Weights of a small GPT-style language model, trained from scratch on English Wikipedia: 5.95M parameters.
MLP neurons of a small language model. Each row is named by its layer, matrix (up: input weights) and neuron, and shows model dimensions 32-127. Each number is 50 + 12 x the weight over its row's rms, rounded and kept within 0 to 99.
After each neuron's rows, "fires on" lists the tokens most often at its 100 highest values on Wikipedia text that the model never trained on.

L3.up544:39 50 63 61 32 44 56 66 48 43 55 53 39 51 13 58 40 30 41 63 53 56 54 38 39 68 47 64 46 69 49 37 57 46 39 63 45 47 51 64 23 41 52 63 49 69 44 23 57 33 58 50 52 52 53 32 31 72 55 59 58 67 34 66 56 61 60 22 38 55 41 70 22 46 62 58 58 62 48 40 26 27 62 50 38 50 63 43 50 42 57 52 37 45 46 49
fires on: "\"", " sp", " resp"

L6.up228:48 35 51 65 46 54 64 27 37 50 46 53 39 58 57 67 63 54 47 39 60 37 63 43 59 51 55 70 46 53 39 32 65 54 59 55 57 58 60 49 61 31 44 42 74 37 71 40 59 36 52 40 70 43 43 37 74 42 56 53 34 48 46 45 41 53 67 45 53 54 57 47 51 66 50 47 49 63 55 61 45 51 35 36 30 62 49 44 45 60 51 42 38 63 56 68
fires on: " in", "app", "p", " first", "b", "ap"

L5.up632:41 52 52 61 62 56 55 56 60 43 40 56 31 62 47 60 44 41 60 55 71 42 59 43 33 30 70 33 31 48 58 54 48 39 60 34 43 42 76 42 39 44 52 63 57 51 53 49 68 48 28 54 53 37 39 35 38 32 45 53 54 33 45 59 29 59 61 46 50 51 45 36 09 55 44 69 62 35 45 46 61 28 65 41 28 48 35 58 63 63 47 66 43 45 55 41
fires on: "a", "all", "e", "er", "ist", "'"

L2.up267:68 55 49 61 44 73 47 55 67 64 50 64 62 55 51 63 46 58 29 42 60 38 51 36 75 53 54 57 47 48 55 34 60 28 28 45 61 40 56 45 35 20 65 48 59 54 40 51 48 49 56 55 63 47 41 60 46 60 56 59 40 38 55 60 60 62 35 52 45 22 55 55 44 36 50 64 46 59 44 41 60 73 71 37 67 44 42 34 85 48 42 57 71 40 43 51
fires on: " tr", " int", " many", " most", " Tr", " other"

L6.up219:34 31 44 54 41 67 53 57 55 58 55 54 53 46 46 57 41 35 64 45 43 51 62 60 45 68 49 57 63 62 66 55 62 46 45 23 49 41 37 53 46 53 58 47 73 54 61 30 47 42 52 57 59 69 41 42 51 42 78 65 32 38 52 35 71 42 52 59 71 26 63 43 47 54 74 27 24 61 39 60 51 37 64 43 61 37 51 42 48 51 41 50 40 62 35 56
fires on: "it", "ot", "em", "iv", "ert", "ac"

L4.up134:59 46 63 48 63 58 45 46 38 55 41 66 36 57 38 46 35 81 38 41 47 53 57 39 54 44 58 34 45 43 40 48 52 44 26 27 68 65 47 41 65 14 58 52 32 56 17 45 36 51 22 32 56 50 57 56 62 52 59 59 52 57 54 47 59 49 29 63 35 48 43 47 24 51 50 70 55 89 66 62 62 67 55 46 56 54 62 28 50 45 49 50 48 51 44 32
fires on: " School", " Tr", " tr", " Inf"

L2.up485:47 38 65 66 56 48 34 25 76 61 16 44 61 44 32 33 40 47 63 32 25 42 63 62 60 47 65 40 54 44 69 46 58 46 35 64 54 48 70 38 50 54 59 54 45 60 40 49 52 55 46 51 59 69 40 49 33 56 54 61 39 68 67 34 45 36 53 42 44 51 40 40 70 44 55 52 52 34 60 43 47 62 08 44 58 54 78 40 40 48 44 25 44 44 58 53
fires on: " |", "nd", "|---|---|---|---|---|---|"

L6.up518:71 56 27 57 57 46 43 53 50 39 49 27 71 40 51 31 44 73 66 44 41 52 49 51 48 25 30 40 37 59 75 75 51 41 47 43 38 31 58 38 55 51 46 50 44 60 63 31 57 56 64 31 62 56 83 57 44 48 38 55 57 48 23 58 39 63 24 48 55 59 40 62 43 53 56 51 40 53 54 44 36 68 46 52 49 41 48 44 71 44 49 27 29 56 60 56
fires on: " ed", " Ed", "d", "ud", "od", " down"

L2.up395:52 73 51 43 45 45 39 42 39 66 36 70 46 36 44 52 57 45 52 48 50 51 39 39 69 32 45 46 54 62 61 53 44 46 35 55 39 58 51 50 41 53 43 27 46 42 37 49 57 73 38 58 39 48 72 53 60 62 34 56 56 46 66 49 47 32 44 48 44 59 59 56 49 43 45 19 47 71 58 51 54 40 43 59 39 74 79 54 55 75 35 55 36 66 48 58
fires on: " John", " Christian", " Scott", " Carl", " general"

L4.up607:58 39 39 57 79 44 58 36 57 44 25 40 55 33 35 48 48 36 79 74 35 52 72 68 48 60 48 37 58 73 62 58 45 38 52 31 50 45 48 59 53 11 50 41 60 52 43 52 36 33 45 61 59 69 37 53 48 72 43 55 48 57 58 33 25 58 60 44 61 54 38 59 37 31 57 38 47 53 62 50 54 56 32 65 68 51 57 64 50 54 70 51 37 49 36 46
fires on: " on", " On", "On", " |", " Nominated"

L7.up172:59 56 36 47 65 63 50 70 64 48 47 75 72 52 41 55 52 63 39 45 33 71 30 44 42 62 37 46 48 53 35 37 52 65 59 52 25 54 45 43 53 54 24 40 41 41 40 41 49 42 40 40 50 56 48 42 63 38 54 44 42 33 52 41 58 65 55 34 74 58 37 44 45 33 69 72 81 49 54 59 64 43 47 48 56 29 65 30 60 49 43 49 37 50 57 51
fires on: ",", ":", " in", " to", " and", " at"

L7.up615:37 55 68 43 47 38 37 25 42 50 28 38 52 51 51 32 52 53 60 24 49 57 48 52 44 44 52 72 37 72 62 39 64 43 45 62 64 54 64 56 57 48 36 67 45 41 48 45 36 48 52 60 52 51 46 45 34 42 58 63 19 50 80 33 58 66 29 60 40 59 51 63 77 59 20 40 36 36 61 55 64 77 61 53 61 23 44 55 37 54 45 40 38 62 37 54
fires on: "m", "l", "ort", "pl", "ubl"

L5.up335:47 48 45 53 41 44 54 37 43 59 77 58 63 40 38 51 66 40 50 51 76 27 53 28 48 42 65 40 52 67 30 60 43 40 53 56 58 65 56 48 56 46 71 56 72 22 45 69 33 45 47 69 57 36 42 41 54 77 43 53 38 47 53 38 48 31 57 34 50 30 67 30 71 60 45 76 30 11 58 36 66 30 57 54 50 36 58 52 37 50 42 26 70 43 50 61
fires on: "pl", " all", " votes", " m", " ft", " em"

L5.up166:66 33 50 61 44 30 47 23 53 45 53 21 56 71 50 28 47 73 64 17 70 58 49 51 70 51 53 57 65 54 70 48 50 42 55 56 33 54 43 57 58 44 57 36 67 61 45 65 50 70 53 55 66 51 71 29 57 42 44 68 47 33 33 37 48 46 56 54 64 55 61 50 42 48 47 50 45 45 47 46 50 48 52 67 56 32 24 55 77 49 57 47 27 68 40 64
fires on: " D", " d", "d"

L7.up368:78 41 57 62 59 63 42 51 44 63 58 59 58 47 33 51 67 59 68 37 30 52 59 42 49 37 24 35 62 43 36 68 58 59 39 48 41 58 45 39 62 45 50 51 48 47 38 45 47 71 58 33 50 49 64 56 52 52 59 48 48 16 50 48 59 61 46 47 43 40 34 42 50 45 45 36 56 58 38 56 58 44 47 54 55 30 43 54 55 33 66 60 57 47 59 47
fires on: " and", " the", ":", "."

L3.up497:71 30 49 51 59 28 55 65 47 56 46 60 45 62 33 65 46 42 58 64 60 14 43 61 47 65 55 44 46 49 60 66 51 34 60 42 52 57 38 66 52 42 72 55 67 47 51 25 54 43 58 67 51 46 48 40 40 73 68 53 56 67 61 49 63 51 55 33 39 59 46 69 31 57 37 29 54 50 47 50 37 09 52 52 38 63 46 48 53 37 46 37 55 48 59 67
fires on: "\""

L6.up176:53 51 42 66 66 53 44 44 61 80 47 52 20 41 48 36 42 58 60 52 51 35 29 42 54 25 56 51 49 51 58 50 57 53 54 42 53 36 74 62 57 55 80 58 47 42 32 44 58 59 55 51 44 42 54 54 45 43 43 69 17 39 59 53 60 47 53 40 64 25 30 38 22 50 45 62 33 61 57 30 42 23 41 63 55 49 37 42 54 41 52 64 47 47 64 48
fires on: "er", "ress", "ian", "ist", " director", " producer"

L4.up621:47 38 58 46 45 57 54 51 51 63 44 50 56 61 44 42 52 41 50 80 52 42 47 74 50 51 41 57 48 66 33 48 57 33 52 54 32 60 44 59 56 38 54 52 63 56 70 59 46 58 63 40 51 55 65 37 51 80 66 54 43 44 40 54 67 60 63 40 47 63 42 52 22 43 52 48 57 55 16 41 48 34 56 40 70 55 65 54 57 25 45 28 59 40 64 72
fires on: "\"", " resp"

L2.up547:42 43 63 32 62 54 50 57 48 60 58 45 19 71 40 41 54 55 74 47 47 44 43 77 41 53 68 35 54 59 54 53 55 27 53 69 53 60 51 46 48 34 40 51 57 41 31 39 58 55 32 64 55 63 37 53 59 34 50 38 43 52 48 27 57 34 73 52 36 63 40 61 37 53 34 61 49 25 56 51 39 61 26 34 57 51 51 30 55 47 44 47 37 57 45 52
fires on: " ", " 6", " 21", " =", " 20"

L3.up511:40 61 54 69 59 48 38 71 43 57 36 48 43 83 43 55 65 53 28 42 48 45 52 43 60 45 38 30 54 48 58 56 58 43 50 53 37 66 52 61 49 42 55 47 51 68 39 46 67 38 25 61 48 63 54 49 37 52 43 59 40 84 55 19 38 35 50 65 33 68 49 67 52 48 33 54 49 61 44 57 65 38 31 29 56 76 59 56 48 48 51 50 54 56 55 37
fires on: "-", " \"", " cult", " architect", " century"

L7.up484:33 39 54 53 53 63 44 38 41 66 32 37 46 33 45 41 44 55 49 43 31 46 50 41 56 50 73 69 22 54 52 50 65 43 61 47 52 57 62 63 60 48 43 54 40 67 54 67 45 68 22 65 72 66 55 55 36 27 52 52 49 33 59 57 44 39 44 50 67 52 87 23 26 50 66 55 41 38 60 60 52 53 39 49 69 25 23 57 48 60 60 36 39 50 44 61
fires on: "d", "p", "st", "ff", "un", "er"

L3.up221:37 52 65 48 56 51 39 44 39 40 57 34 33 84 45 61 40 57 43 32 71 43 47 47 34 63 55 64 37 50 59 50 52 64 72 54 41 29 30 49 70 43 17 36 63 55 36 48 63 48 39 59 52 50 78 59 67 35 59 43 29 58 41 49 41 49 60 51 67 63 55 56 56 57 29 68 59 68 44 55 67 33 45 64 53 57 45 36 49 43 42 33 50 63 41 45
fires on: "D", " d", "d"

L4.up415:34 69 34 60 64 47 65 63 68 43 26 33 46 36 60 34 46 55 66 30 43 35 72 63 55 51 58 49 50 41 57 48 41 56 45 54 46 56 55 67 68 59 46 49 52 48 37 52 42 48 44 56 69 48 22 54 47 39 64 73 48 52 47 41 43 54 58 24 42 29 48 30 40 45 73 56 31 37 42 47 30 59 49 38 52 38 55 56 37 58 43 44 56 53 76 48
fires on: " le", " six", " New", " four", " new"

L5.up242:52 68 51 44 50 55 47 41 30 45 55 53 29 61 48 62 59 34 62 44 47 43 45 28 26 46 48 52 62 47 35 67 68 74 26 32 58 67 35 40 68 47 61 39 42 47 50 27 42 61 53 55 49 37 49 45 43 59 76 35 72 33 72 62 67 62 49 41 43 43 44 62 48 52 70 78 61 66 43 60 58 55 46 44 44 42 78 48 54 41 28 40 71 51 56 56
fires on: ",", ".", ":", "r", "ros"

L4.up241:56 49 49 45 73 56 44 49 43 55 59 49 38 49 41 83 51 50 47 56 23 41 25 55 54 62 30 46 58 46 47 22 62 63 42 30 44 50 28 47 48 38 72 46 57 46 41 46 26 55 54 80 53 69 47 44 45 36 47 29 58 48 49 54 51 54 47 42 63 64 57 58 51 63 66 72 54 44 61 49 52 52 62 45 49 54 78 60 37 73 56 48 85 38 36 49
fires on: "it", " Battle", " win", "ag"

L6.up95:60 53 45 77 56 60 60 46 43 52 59 55 51 75 41 33 51 48 48 58 54 40 55 43 49 44 73 65 40 51 47 52 43 65 87 49 33 50 67 53 55 52 39 42 58 47 53 44 53 41 36 34 58 33 24 38 55 44 36 52 29 45 36 58 46 50 61 42 58 33 50 35 72 49 54 71 54 62 44 45 64 28 59 40 52 38 58 65 57 67 54 36 45 48 32 61
fires on: " pl", "R", "pl", " m", " Th", "m"

L3.up188:41 44 49 37 45 54 38 46 53 38 50 46 61 51 35 35 59 32 25 81 48 52 40 55 37 35 37 53 52 55 44 51 35 49 48 37 45 65 52 76 53 46 76 64 51 60 45 27 33 47 59 46 63 41 65 55 57 45 46 44 33 37 31 48 56 32 64 53 52 47 76 51 52 41 51 64 43 47 39 51 47 60 63 63 45 39 55 40 54 28 57 51 52 45 61 66
fires on: ",", ":", "',", " with", " towards", " between"

L5.up134:51 42 61 53 59 80 48 54 41 56 61 56 49 62 37 45 41 32 35 74 51 43 28 49 40 63 46 36 43 40 75 28 46 52 85 34 62 46 27 47 65 54 60 47 42 41 40 59 52 55 49 49 56 38 53 53 50 43 69 56 39 42 68 48 24 42 20 67 55 43 41 47 51 40 31 45 67 45 36 53 50 52 53 41 51 44 54 57 56 59 63 51 40 47 51 47
fires on: " of", "7", " from", "8"